{"num_hidden_layers": 15, "num_attention_heads": 5, "init_std_down": 0.00724}
MLP neurons of a small language model. Each row is named by its layer, matrix (up: input weights) and neuron, and shows model dimensions 32-127. Each number is 128 + 24 x the weight over its row's rms, rounded and kept within 0 to 255. Numbers have three digits each.
After each neuron's rows, "fires after" lists the tokens most often just before its 100 highest values on Wikipedia text that the model never trained on. A number after a token or word is its count.

L10.up520:150121116128131145138149136165122123140158133101107125111129105085143111147137112156147095150122126128153077142164123154125147109144130091146130164090082136090111103105159126102119146116138120138090168082154164167164105105097143148107114075091121125159128115149109104134127140125110063146
fires after: " was" 19, "," 13, " J" 7, " is" 6, " Jo" 4, " She" 4

L10.up82:131128111176141148150167104153105133099136155165095052163137120096109137093151151108125146101134109130152103114145124122144149107184131153106150131115102095141104092117134148167131148127109111122132135096124088128156150116117124111140135139090090132053136146122108129117107138110114133109
fires after: " " 51, " January" 12, "1" 4, " March" 4

L10.up552:137106129156139141142136155139119122125132107130136098175095115107130152150057118136119096131157126166159126115107165117220137092139136124141107133131113103121114125124132135161092133121158148125109134121124151126134064102070089128086133115136155123143119107132112128159133179127116121104
fires after: "W" 34, "B" 13, " W" 11, " K" 9, "K" 5

L8.up300:179138099142096134117141139099119136169125170127134105164117135152103137108162132121080131145136131106155070154125136094119141092129188142129139181129156173106111126103131120119119126170135095165141140131137140144132142106119122145123154159099072078123161094109094134122117109107116141114
fires after: " in" 23, " inter" 9, " comp" 8, " In" 6, " con" 5, " cont" 5

L6.up510:148110174132104130117088091130127150133193115187091139124165131152087109098103123117150121127124094102152137163169146089079126141158141088090115134103139127117153085125114075150121114119110116097124112100141124119143103121123107125132159118121125151141108125073104134117151139166156137135
fires after: " M" 38, " C" 15, " V" 6, " G" 5, "M" 4, " En" 4

L6.up73:115105084134153141125171134110131136145107130113116127178088077136096117108084122130165165146102122136154125164114123115184140126107120157155099113163094151108156125130121099127121136129124120190143120131139128145106115094098102156127140138127121125139129116131094096176091125094123131159
fires after: "." 58, " (" 11, "==" 7, "W" 4

L11.up373:147136092133118150140128084179113140172182112148141142158178147144092122102137117122136104084108116124146102160155136100124130139166140150130158141130124145101134086141136124108116126125090099170131115126116129133116104085083139178125130182127151123118141142114096081129130082130089107071
fires after: " " 21, " of" 14, " the" 13, " Ant" 5, "M" 4

L8.up295:167149131137090140155117102129136140157131077142111142158132121115115134113117093138115075161139132083152110126129075131144132112117138126122117158049111132151161071111114114161142098148152143141133115072139126140120095150146150141172137162114088092117162133155120131159104116132103092110
fires after: "9" 26, "6" 8, " New" 8, "7" 7, "8" 6

L10.up605:130138132179146150095158173104108142141195083136164133134144078139105079124126067126132099136143103129140127138146103093114117136155155149081139135099094122105164106107103111116081114128149109121135115131142140115138151083126146139098098138120121096164134131151106137099112110130106112169
fires after: "0" 18, "2" 18, "-" 17, "9" 12, " (" 5

L8.up464:143166128155157142139117095095113126134128112129111185126139123152091135134161138098138152066105155124195136143119143109127103120128105104183163141150137149092085079138093160109136134109138128161119146123111151124120104131164139123123101076122133108131112164098082103146137123094131131179
fires after: " s" 25, " Re" 19, "-" 10, " " 8, "-s" 6, " Ab" 6

L12.up84:144081138115124151100102093172104152159120134195133106148144125123116108119144132131110144102121094112153130126140135105090167124129165122142153144143152140098098052102148108145136139154123148154180112124097074156143108082108155130134130142167097148110134122151111131174147131095109162148
fires after: " " 38, " Vi" 4, " S" 4, " App" 4

L11.up306:138150136186152141140138085136135111116151170113149116106153119139134141122140080140122113093134121127169125108181151107120115151161163146118062131089142158114122141137125174127102160092093114138147142120123114103122114096133103159092107124106104134097090145097088083144145111096118126156
fires after: "-" 35, "2" 16, "1" 9, "3" 6, " F" 5

L8.up460:144127136143122139112113154104128170124136098107089116138138121139105104131082121126124110117104076117159130124142099105126137119150136141105158158113090136097140047108121115108124137155146120110092096126123149127185141112100135148078103109110135111146141153110144122162084137121137141164
fires after: "-" 29, " (" 21, " fav" 5, " un" 5, "1" 5

L8.up448:131159117082120149118136136132143139110135156123133095145123080134163122130144101140136102157146148123110146107160141128182103150164172110108080125112110125135120164128138111127147118135139114112124111166165118095100113134114088093105124165155129122086093140110165126125122114129155102100
fires after: "8" 15, "5" 11, "B" 9, "7" 8, "3" 7

L12.up576:137124069123119136102127097168089135141151152150135126130112118130115116098147128101123141091107132089156105115140162120103184092104119142134160130156120186135152087110075108107111116108116131116117144060098098114130104115123162128104119159135116119099128131103114090137117092148126112127
fires after: " " 73, "–" 8, "\n" 5

L10.up473:154132143171143148132130132165161106181131153140129140117178106141120123103129108105125134145148140116109134116106143111170096154170176111073120153129128128095126114116073124148148135168130100166102149103173144129121127162125115118134161148118120064154067125130124142158123117101145133133
fires after: "9" 26, "8" 23, "6" 9, "1" 9, "4" 6, "0" 5

L10.up293:141139133084100132146154120133119155106176117153160144119142142116118097110121116136092170150112155098158091114145158117129173094133163145146129116133068191126139123100109082111131166102140100153150128130141181111130146118151115133122100107108117121067144137089144104117158155084144113162
fires after: " " 30, " dist" 8, " (" 8, " d" 7

L8.up563:126140127121091147119102102099129133132154101175160130122129100148121113093120149111115117139114126128135122105143120111117126151184162139147141116128108122075077119095123131138116127117151089134171098088194132139097153085154111170117128156070108118119098137114114100117137107143178098136
fires after: " " 62, "9" 7, "4" 5, "2" 4, "1" 4

L11.up90:143126087148135139131129113118089164157100096163094101124134154120096093105136138135140123129151121137112154131122123088128119078134165155111143142120137189124109085123118122152145107119126146133130113105105165124115146109126100149115180162092134169087154118113145203119073118095130114133
fires after: "2" 47, "0" 32, "1" 6, " Cont" 4

L10.up479:117139144167178137134086129109126165126131117158134159144127095138120100066114127136145090144160118136155106117151124100117130134106144097079147114112099149091139126122131128158110152127154104129124103140145149128141123110077084121135106118104113107151122163103066122133136171143158145121
fires after: " T" 15, " E" 13, " H" 13, " A" 11, " G" 10

L12.up106:122121123136084148089171088125080151123136099202158117140133155110121134128100141143129144125146112165119100119123138133164144120117129135168097109134160157132142122108146154105132128092117103115146090110110150136185121140176125132137111142126132124079158099135104110122124133090154082150
fires after: "\n" 26, " |" 13, "==" 7, "-" 6, ")\n" 5, "===" 5

L10.up217:110113120141148136140115098191123137160149123159153141141140131132119132099084103156123094162156149154127120139145151149136143116130147113087159121111161133135131150083147115175146154148144114111120118125111127124089106155108077102131166140125082102123170069109105132122086137144122126136
fires after: " C" 52, " Car" 5, " B" 5, " G" 4, "C" 4

L12.up608:191079139128125145117128115124092167112117101138113164151099111138145096089082112105092150151155104124152126143113133111117120153105163125143122117141141134144109170133082093139118098147171113089137084101093108122134130097152121142143125109129144083109137129156115131146107134082134117133
fires after: " |" 20, "|" 18, " No" 9, " " 7, ";" 5

L6.up204:160122121126092135120151137143151118120162150116137130137130130104122100134143120097130162114083110125162059119139141133123122125203144132106120164148121151070153108107141153102083176120094120173112171091117145124154148121098171121156106137112127162126170089151123085130148143147123139174
fires after: " was" 53, " is" 5, " known" 5, " were" 4

L12.up209:160111122142164139099163085128090131131108143144107152128146165111103139109102159141129153137144112143148086150133165135152177106130108114172129141103126129128140080122127108125096118100159115128115128156103126105154090118133130191135106123119106154118116128090095161156076086102114153152
fires after: "." 32, ".\n\n" 19, "==\n" 6, " ===\n\n" 6, " \"" 4

L12.up190:125125117153137115138175133127086147127122129155119102168154161134077096134086151109109134099133140144103113123120140119125153096125163159133114165131103103146137112124147109121115103106143110128083119138114139112116096142099099158133120112157127139149117080106097201164093117128144130141
fires after: " the" 26, "." 13, " The" 9, "'s" 4, "The" 4, ".\n\n" 4

L11.up26:151145142123134144124107095139119171119137144175131107163127099144101138101088190157110127133117144163106146148131105096123120088158151130115158123085128140134122134112110135095130154103148096182093138093132138099088108123095090132135125171145139098092112113138119173102089184100109098150
fires after: " c" 44, " cr" 5, " Par" 4, " ar" 4

L12.up286:131158124172169137120139086136106126135119166146086146111151093130124142143130119095118124134104094147220113103124122099111108110120105124130136144148161129102117087136126093152121139078123109150133108104154137143112135140144128122130093160123085165084132142087094113120111107156129152127
fires after: " " 70, "1" 8

L10.up153:110139114115112154110124130145097134149129156163103081118127100141133142164123086094112102121154112109141101091161103117127122170167173132139098116112074121112157132097167158118147145120134091111092157124135166129127085158152120151101138148132131126107099162064100121163085098112154134142
fires after: "8" 20, "7" 17, "0" 16, "2" 11, "3" 8

L6.up91:153151127124104135118159115103110125117118095114109163175111109129068085128132104195134161135084120151164124118130129106172159132118124163166148126112081137149102122115114166126080139128120131157118090152114164111137115099152129141136122105119124102140168130138108068157117126146114176138
fires after: "." 77, "=" 7, ")." 4

L8.up182:123124120113107137122101131160142148166132091132129123160159116139105112124108109136099116153159110172153113133171135151142110122165123097105060167083169120131151168084174143148156119134143133124128114133157149168108131113094129095109125103083123120132159150138127147152078129127075113104
fires after: " R" 19, "B" 9, " at" 6, " B" 6, "R" 5, " C" 5

L11.up511:137112129144107144098115125113102159079094120159128098121149121178148138083104119073113144103105130164119097158146118143122144151174118114146085126112162123125101135113114154173113092152137122144143131120110144147164154126153137123117108122092113103108092142142104087168117138095130125132
fires after: " |" 69, " " 5, "==" 5, " R" 4

L10.up220:147151104129126138112162112190088166103126133134145132123182140100122131110086123121120131151170128151110120130124150100135099106114139141113065168123131148150093089126114141151108144123150105112106117118106134124157157107141126158134108107156134079134092125146057157141097114113105148138
fires after: "." 46, "==\n" 9, ".\n\n" 8, "|" 8

L11.up182:127126107136108149123108114121101136132152097146161118135106168100124102092159106175126159123102108133158090136174100102165146177117124107162125129140098141091160119117108173159090136084117116158130100156183165144124122117138143142118110116112098130143118116133137080117135155125110137108
fires after: " |" 29, "," 27, ":" 11, ";" 6, ");" 6

L6.up456:101119094153160140100183115185086110136112132117166105119132157121123115145103141094122091129174117113115102118151148124158155109157153117140132146131125133120103131122091181123111171083158123139161115153161178133121115131134106107138102120110127108140113143113140147132131130131160169079
fires after: " |" 23, ":" 19, " was" 7, " $" 5, " " 5, ";" 4

L10.up490:136111136140098149130095113108128113141186141155161147146123129135123107129138114131156049124122146145107153112117109117130132131143139132122112179098142136083161095112128150100121151093110146175062124076158166162110140100161129113126117131118090130133139131113126148147123110136151096171
fires after: "1" 26, "9" 21, " a" 15, " A" 4

L8.up403:099144124142140148116095141109103131150102076163139138166142110120115144152065093084145120157129165126160133132148168105156124151150154101072129132075130151129137114114142096156152122116116153135099135095164130089138095088124129114083127142113122126146112147110153114128123171111146115140
fires after: " R" 35, " L" 19, " B" 9, " Wh" 6, " O" 6, " W" 5

L8.up562:136107105133108160116124122111163142135145139102105155133118141127097111124161144148094118144147075141109146103139124144155169113142112107103111110084136142089169126098132156116102157117111133148146163117134132141146153168140116106134138143099129157103161123124114099131159221087142142158
fires after: " was" 52, " were" 16, " is" 8, " been" 4

L8.up454:137118129131153145149108147138089115136108141157136120129146163125083086137072120145112143120158117144130141128133131133130132142132126096135110166111154122114095113123122138135135120126095160175117085159150173124153095153079128096137147106120127174143141116120123135148091146086146130109
fires after: " Sh" 11, " S" 11, " W" 9, " K" 8, " O" 8, " She" 4

L6.up284:161144115102175144123096111129112161120163143127139155137131112102115092109089097159148124136106091154180120140136136102170150087112142130110073153113112121144135107117156103128092088122139151131114163139148129140129099107090116108108116106128130109125140100110111122142075144086173166088
fires after: "W" 18, "S" 13, "B" 10, "M" 6, "i" 6, "R" 6

L10.up583:124132118138102156141118119194114159125132113183133137110112104128107137121111082080100109142102140151135100122174164140160129109151100148144122178117106117116110143115133100145099163144145090146153128134142120089132126134143115146098128141125110148137107131135123157141093138126100120116
fires after: " to" 35, " B" 11, " b" 7

L11.up283:109157123132073104113141119148118158173152100166114128145153131145110084071132127119161084109110117106148107118196126114119123121132146152165123115114142109143137112120137135186099155107120132152108103132147148153153141132158111125105123134107098112130120143109111137106122142147130138101
fires after: " the" 17, " of" 12, " in" 12, " a" 7, " on" 7, " |" 5

L3.up218:143159085159119141116156075120112120116138179125147112143166084117051119122064148130146112140140095103173089134129126125184155120172152151153135162104116127094117123112099135123139144151127120133101135145170127123115069107142176129106132100111130182115140124152112122133117114126137151113
fires after: " |" 32, " A" 14, " –" 12, " " 8, " H" 7

L6.up286:113129146137140136106118104149069149134148176088136074112148125127050137097111139134119149130139123109138112164162164090127155137144098142136085148155118134116117086115069099135152158097149105122173130143137174132148100135125134125139123161111113098138136096127091131151120174107138134146
fires after: " |" 43, ";" 8, " was" 5, "," 5, "\n\n" 4, " R" 4

L12.up67:116117116111142138109083126166099128119117118136118141152103118134115131133132166075124121116181147172131115147161074115117120061162121140139128121165152130115132119138134148126125143108144073119157147135138131115135113128142085125080099138097132077087114142157167156130097115126144147127
fires after: " " 50, "." 8, "0" 7, ":" 5

L10.up278:147110153148127128118119113115128117134134104137109128113135141169126078120123127126141117095153129156124109125133136144127178113159132129101076132134116186114084087105130095120091108124134099160130146091160164174117070110113092165160161134131133126187146117114121140101117087146149128138
fires after: " (" 50, " " 5, "In" 5, "9" 4

L6.up476:134128125142124159107110132100132141160166135182173182152158131123114124112108112164157118127119124104156140117127136117150118127164150083100130107103164115074155150129090116115141106128113119134150100089136152131129101083088135120070129110126140135130149106124091131153149119135099181103
fires after: " E" 17, " G" 16, " C" 15, " A" 10, " H" 10, " J" 5

L10.up381:123167171117121141133140102117109165132141131129144135172141090122086134100151142131134141129156122119163120135144130115115129087120135146129109130115175130123130103122114125139120141101180119115129106132147133119133137104087081148079084142105119093151116118158110145147074188129148107120
fires after: " R" 14, " c" 13, " C" 9, " E" 7, "R" 7, " r" 6

L12.up347:132117118186110140095127104155126114142120108139094171143141124135127123127152113121120123119164105127186062098143132112139139106138122131103151140149148114125132107108150145094125143174148122098112114092094126112127071130152140174125105107103094132093130135098115132154098137151131139125
fires after: " " 23, "–" 13, "1" 7, " inc" 6, " an" 5, " con" 4

L6.up222:196134151100087141141109102168100121101133114176128146159131121149092115075092094123102120157106122173158127133138136107135093135117156073141148130125100145144129106119099139163128106141136114115126131133122119125187110076118113135158099094126108085060147112123143147106117109123126093141
fires after: "==" 19, ".\n\n" 9, "===" 8, "\n\n" 7, "|" 7

L11.up485:189101123141157158087138082160115139125101106082122123156095109155101123151131144129116113154146076130122086168150092086151171120196131140135140150116129161133105138115126135123121181142143129147158158083113129104143138141123106105175105156147109153117137107109094146101109106102095097160
fires after: " cont" 15, " def" 9, " att" 8, " resp" 7, " comp" 7, " rep" 6

L10.up2:101124108159157176084153082117092125116162132140175145116133148144104105123122091141155149122112099119120115111139161117170145094155145153103108134113092108107080155129091130133129163156100128108147096151169147137111149134100124150095127121088159143147127156108119115151126132148131162145
fires after: " " 38, " the" 14, "1" 6, " in" 5

L11.up357:128093113120131159118150090162117149143113111097149180132147141147143140114087116097140144167179122133128134158129124135102151131090149113121102135140104149139173104078121134123135147152122117135135094134157151167102119104089160166150093176096130137107087127129121149137084158116143108109
fires after: ";" 43, "0" 11, " /" 10, "5" 5, "1" 5

L10.up578:144143132140125150133136145132123155127116120103115136102107072174111120068120115131136128146126127169115140121150130052127136121124165117068185125118119152099113140107125121116131158135175104144160132119135132087127130135079101152092095152134121093148119130121130133141123143091158141124
fires after: " c" 17, "0" 17, "9" 8, "5" 8, " ISBN" 8, "3" 6

L11.up603:092137155120131151145130132150108168143131103113156134158132111119114123131097157138122137156148107158156103124166162139161152116159132080115136094123111141132106149108109131144132109073145124136092056137166148130188079112122064132075120119130126140093181108100112096159106114113159098149
fires after: " L" 48, " W" 10, "W" 7, " D" 6, "L" 4, " w" 4

L10.up127:125112156167171142123115113163109137138181083135146126171135091133071119114086126100156107117113096118132126120120134138114140134123169074116119152146114110087148107118155122131110127112097112169108092087117131093177092113129106143096132138126138151136154128129103094141121162146145124146
fires after: " J" 23, " G" 22, " M" 12, "J" 10, " Mr" 5

L6.up326:169143160121113143083156122117115135118096073159119162142131124140101098080117132119164137158102129144132111152109110096155115127133151131110095092157179160132149104117129098125163117130130124125135093106147152186138077120129134140053153115124119160149137125116121143158120143114078133145
fires after: " |" 21, "==" 10, "R" 9, " R" 6, "S" 5, "N" 5

L6.up114:154129135120135135117122113135096149127112142172127102149120130145139124048097076114152086135154123134126146127117112131156154134096181101101104136082106139137150118116143159149095126125162145110128094074156103105105120159131134130127124126139114121112111140080105135162095138142173115082
fires after: "0" 22, "1" 20, "2" 18, "9" 9, "8" 6

L11.up253:132098205118137136121091097104107156118153083134127130113150151121114106079114159114165139132163138129117133142139128128097131151157144120097143162151076123084122139121128101127101141122136110134126110127150180139122115089144154127173101134127108155144154119134123134111116140149126130140
fires after: " Al" 18, " al" 12, " E" 9, " U" 7, " pro" 4, "oc" 4

L8.up424:119134132166102141107108093149075151128129088202119139130108098087149091137125089104111157105111134159118167092147155114147154186130124114124135174148149155153119131107136125141108171122125086130132160144131115108119136143155121118127162142106144125143162122092105149117093131146171154153
fires after: " b" 55, " t" 13, " to" 8, " h" 6

L10.up74:145129106138118131098170146129122152157108149117148118116135115139144119094124119161122100137133148160168100167154180136110161121116166170101080131112129167131156103098109114140089131131154101112130147134145157122101086104138109146130148128100128143133107087078109141137097162132135102093
fires after: "0" 31, "9" 20, "1" 10, "7" 7, " respect" 7

L8.up174:125096105133083134095102132101104146167159136147137122134151160142104110121105129087109149138079138169105108147135122115124146096137122150107158180136116146087113125120137085166105184129129096142120093137145162107114140091117145144107143128094120160149170057103138171131118116142113168111
fires after: " to" 31, " t" 16, " m" 4, " s" 4

L6.up221:138151186146091135091123093110065144109136110122113141180141142124112084117088134141144102150145119162137146191134150129142161125140122134112116138068126150151089104109139106133167141152108143131141120111116110105142094133121124115134137096110118083075136162124113160141076134108147127131
fires after: "\n\n" 28, "|" 14, ")\n\n" 11, ";\n\n" 7, " No" 5

L11.up254:100155154129104138113152165097117139133117122140135156164168118118073116125119090129132120200102132137155126130144128063126153115133099171122148140089083114127107101132119114115140130110102139199112108154186155120129132109158131151141083128090098166116156130133111115114125140114115103113
fires after: " |" 37, "2" 14, "1" 9, ";" 7, " " 7, "0" 5

L10.up389:136132121131141147108139150136125150186124173122132162165154106149078125105121116084140143176158066130107130144172105103150180140124132136117163201090103134122088105138129056135097112141110126118087140129117157150116115112121119166140143108107117107132121126078098146103127116139123108135
fires after: ".\n\n" 17, " Mc" 12, "==\n" 8, " \"" 7, " as" 6

L11.up323:109093145174102152119114112123131145129146115156161123169090130130123091112091085148135088151151124142142167112167165103168134114170132120095112137149143153119122110108110098109134169107123112120114146135128105148092125144125118091134103103126126123148099123116091122132110138128130141110
fires after: " b" 18, " H" 16, " h" 8, " B" 7, " Bar" 5

L8.up622:158147109136144143146138156138116125147135119114105120136114095111115172111092113151122105104122166118130126108168108152135171149125179140074109140117145145129120142092107103133137125136162152126137157137157138149097101119140116147109131153149118102119115111088113129110084151060088117095
fires after: "2" 17, "1" 16, "0" 12, "7" 12

L8.up483:099149146122107133148126140108129143113145107161155109140101078125149103086081135097102119128102107153155135101169149109170142101162136115160117124123125149116133119122131140117100145089162093125151148110112133105136118125121100148154114129094115136127134178146099152146106154131174177105
fires after: " l" 14, " ro" 8, " ra" 8, " st" 8, " c" 7, " d" 6

L12.up306:136130079176132145125134107127108132140134167158096175132143099110073117099173148148142127149136128192112087171123134133121120125129122108117129126140121176084116122119123160106112105132128098111168147099123105102141156178119123144150141123103140119128165111117102138164133142122120138138
fires after: "1" 22, "0" 15, "9" 9, "–" 7, " expl" 7

L11.up268:157119131147100144123142124171106131113087112159121120158135129136142123097096096151116164163104094116162084141164130124157147138158137102147128117137136096083108101122135100114082117111131084109161145132163136116144130110099112172126129111114126066183102102147053143120145146110138143160
fires after: "==" 19, " |" 14, "-" 13, ".\n\n" 12, "R" 11, "D" 4

L8.up311:177131137157124157131139105161117130121207104163151176137135134114125153100094145113099116148137134123143157102113181130097103114166115129063158153123132112112166104118136108171075122137123094129141075116103103151136117094146109135121131136123120115142148159120114146141132143096160122112
fires after: " M" 19, " G" 13, " T" 11, " Am" 8, " Gh" 5, " O" 4

L11.up131:146125133128119126125086102124098112146173121126115163168136170168107132131127141149117117139142100122140099142147134086172183125118143148113177140140106146138123148115144150126131167094120092138098114144119119172132160099151130137118138116119112072144170106107116134158105090127120176137
fires after: " the" 25, " a" 15, " of" 8, " to" 6, " an" 4, " was" 4

L8.up502:137130112193145163139144149159121157123121123118087122151130097100109125127083098096123162183134112183169152124149113122205132154162108108073145134136106149171109139123102136142155135122114123114117121107114134111133112123141069116143140126125134125121118087068124121122105104137148109104
fires after: " L" 39, "B" 15, " B" 10, " Bar" 4

L8.up416:130121161149104129126159102130137119178131120124107136153155151159123119139112100154105114122116120120121096130157095157123170105148131157137117170069155157132079104106107089147101110156121150167124118125114093107143113147166120160145138142124100107139145071142113130133166114128093163144
fires after: " in" 38, " " 10, "In" 6, " the" 5, " fav" 5, " hon" 4

L6.up321:127102150150107142120082129121139160145192102157145137093127171126134087120125077111121123120118116134148071098169112115127123174171122130115158130117139111146145112130079155152137111095122120137095155151145165186154100126137122095136110101134127130103120120113120082122120111098142105128
fires after: " |" 21, "," 13, " R" 8, " B" 7, "inc" 4

L10.up360:160141109151152145112135093168131172170194067164152098170139100136115151123074117124139155144164091128156117138124160119140119112117136129113124157105092143148160127097093108109146130130112088152093102105125134127169121147128135101127111159101109116128127094130083154120113183140109118102
fires after: " G" 34, " Phil" 7, "G" 6, "B" 5, " B" 5, " by" 5

L8.up172:108111147175171142101182105168099126102116106142120133142180105123064108130121155076113118145089145131155123140166148154117136134090109151117107182119112143149129129103103114113100135152150071151112102117169147146182109127128160084128121108100078111110136148114097170115115141126135160158
fires after: " " 25, " On" 21, "On" 16, " on" 10, " to" 7, " died" 5

L12.up474:110133119163125128123113156142110099093138136094114129148147154127128091113128162141133101120116127141165135118129144080141170144119113159132158144093089202111170110115118114154106142148147131136067106144171160131129133114118109155147121099141135150138152145081089122115100193135158128128
fires after: "1" 25, "," 20, "2" 17, "0" 14, " s" 6

L8.up144:175139151131089143140146133148124124107138146134132117160105107146125138130118125136135117173157117169141118120141142124159113095134151119089102144089120142123136149094132116168123103108132134154108108116139131117106108133093115154100152170119108100109137055114140121150082163140151145095
fires after: "3" 19, "8" 12, "5" 12, "2" 11, "1" 10, "7" 9

L6.up402:127092134131144144144126122108151130149117127146149117129136128115103082128134114147118114148093129141146130124137138101157117103190110138104145135126124154107158074113128101141116137136087123189131099132221161164113106112138135160081138133115134138140159123113138141115065139086151110147
fires after: " (" 58, "," 6, "8" 5, "0" 5, "1" 4

L10.up630:119113124115123147108096138115118138144171102158140131144147132134143137130086106125130126187129115135157155156132148132182126104148144111093156163100114170117079099113120111116136136144158124106080099108151103151125112159124092136094125177110147086083132117132112120119118102142128120105
fires after: " B" 12, "B" 12, " sp" 11, "-year" 6, " Che" 6, " Be" 4

L11.up500:122133136127134160131139142112111126144130143165092106139121087113135123094097101142104125157163144143119127146174142131141132107185163104114130121105130121121102128111144138129139176110136120137119149090124166094108132080111066148121147140140110095155073110073100140158120123138156146116
fires after: "9" 16, "4" 13, "5" 13, "8" 11, " c" 7

L6.up51:095130105118097151132132151138136115115158170136179125137138084154124065127119100109134078145150149138152107119146106110148142110187169147140120168091078131056165101126110098128138113144134147113096051146133132121087150114129112172147093135117148143134137132146105132107106114158162115117
fires after: "9" 20, "1" 14, "5" 10, "6" 8, "0" 8

L10.up237:150145132158152149090149104117131128111140118144138136157132102130090102123092131129158155124112125147135075139101120151118113129144175137067162175141088132117116133124150133160145145125131068102151117139101151122148126134115138151131083178113105153129131111157117122137126154150153145155
fires after: " " 52, " rel" 5, " d" 5, " en" 4, " al" 4, " pro" 4

L8.up41:127129141127161147130110148106121114129135146134133116159132097108131126159105128154096130122121104088176153109215105074156131128167155156123067126145132167106147118128103128139148135125129169165136136129142125116152134102142117166114085172107100131127132107111130107163120124075153126148
fires after: ")" 19, "-" 13, "\n" 13, "5" 6, "2" 5

L11.up294:097119132174152141140109167131133115119160120113097148135136098122118137123096142131149123136139097145176146105154104117126127152135114127082151184116124135107110110107119087124122162132109149139124152146175195138127068087123113137134128114093151111121072115136122137127074133114131136140
fires after: " K" 15, " O" 9, " S" 8, " J" 8, " Wh" 7, " wh" 5

L11.up554:132121137109134146094141097157102175164090097139086123153151123118090117120132180137120093156133117135160120176117158099103123149132126133123134125149127112156107137124126086217090137129163123156161124146143193123145081100149109138100138136120115149108086136076116135112101153109140104171
fires after: " S" 26, " Sh" 10, "N" 10, " N" 10, " |" 6

L10.up482:108107150127091139134074077096107152123154113165145159148120124150176117094082098122137131135161120136132159098135148143166144090118131103162127145104143179125141129112115124131153147103153073138110077149142133082132102146122089135126111148107120129129108099126108123132102169157121137109
fires after: " e" 18, " ra" 14, " d" 12, " E" 8, " sl" 6

L8.up281:128102160165102147142089105178101158150121121141140147132159153153144103090129110121118114128129111138162087125204109092139112143166103094106116142154136125137129132110140134152127134151139099111143142065149134112153122102118088135109136121125084135087137093176103126110104093091117118113
fires after: " C" 33, "C" 14, "-" 9, " rec" 6

L8.up161:150138150145106141134094106114126151143160063160137185156106135154124102123122098153145115094074139159154137108128112115151180133095138175128145130107153126113124104136111164144134133132123055134149122149119136124139103104154112133089152114142134144126134128095092084120145114147092132112
fires after: " the" 20, " of" 18, " c" 8, " h" 7, " H" 6, " C" 6

L8.up345:163116144113098153120088134126104116111124127120137095125111114118147149137100111158108092139162148126120085078134139105140139113147149127082109139096111126145137162092138119171096092126107144126083161133162125115096107152121110127136145162125119128113121078102158102162079146128153108103
fires after: "0" 15, "3" 13, "2" 12, "4" 11, "9" 10, "7" 9

L6.up544:115142121143089131107165126105119131150141076123140131143085112079096082146157146137092157145101113111143121154135118106175146125115101100150114148148117137115141112115081158117076136090111150142123128141137170148132149118102136111164118128112123094114165122155155096102083112123141161140
fires after: " was" 20, "," 14, " is" 9, "with" 5, " becom" 4, ")," 4

L8.up326:117138162135130141087126154122089117129139121104105143092136135163090170142116164114157130135118135092130106145165150094143194108135120146086133177119099117098109122105138065136089175141116081127122137121123132134146120112111115147085111136111122144117190130122119126160102137150164166130
fires after: " to" 36, " that" 6, " as" 5, " not" 4, " a" 4

L8.up85:146129183145136165094134094157042134097107125129090089138163099126089118129095080106111135135086164164172085176146120125135138113115146145123131127103110153132136123093132147149123086119156159153094122123109145139159097071112138139127115157117136107093141117138090159122127115107090137138
fires after: "==" 27, " there" 16, " There" 8, "There" 4, "|" 4

L8.up134:116105158151119154123138134115132109114156116127154133137123148098094113137130186073146076167099112178127109160144133137088135124114151172138094128117069180106170071103134158124153164086131140144116080165146134114116154112121118157079129158082122138119122130145129161126089122118129124168
fires after: "0" 39, "1" 16, "2" 11, "3" 11, "5" 6, "4" 5

L8.up458:165111118154118131125097082093117155118127096170145133154134121155111164078100118167113111167108117188143119174163169127101154161120116105113129149121089131105162146112142105141103106115148114173141115133128081128125090138151151148100120106107122148161121135150095108094129134163153126134
fires after: " the" 28, " G" 9, " m" 8, " R" 5, " M" 5, " C" 5

L11.up127:128127152132113117120106086126111130135140131132104111141183138152055110129106133148101118134153123158185134137176134118122149091132137109143114162097108116153126138100161134147112181109140133117142091145125088096155144156150101124124116128109100129146095159129140118132131115128160173125
fires after: " the" 30, " to" 13, " on" 6, " that" 5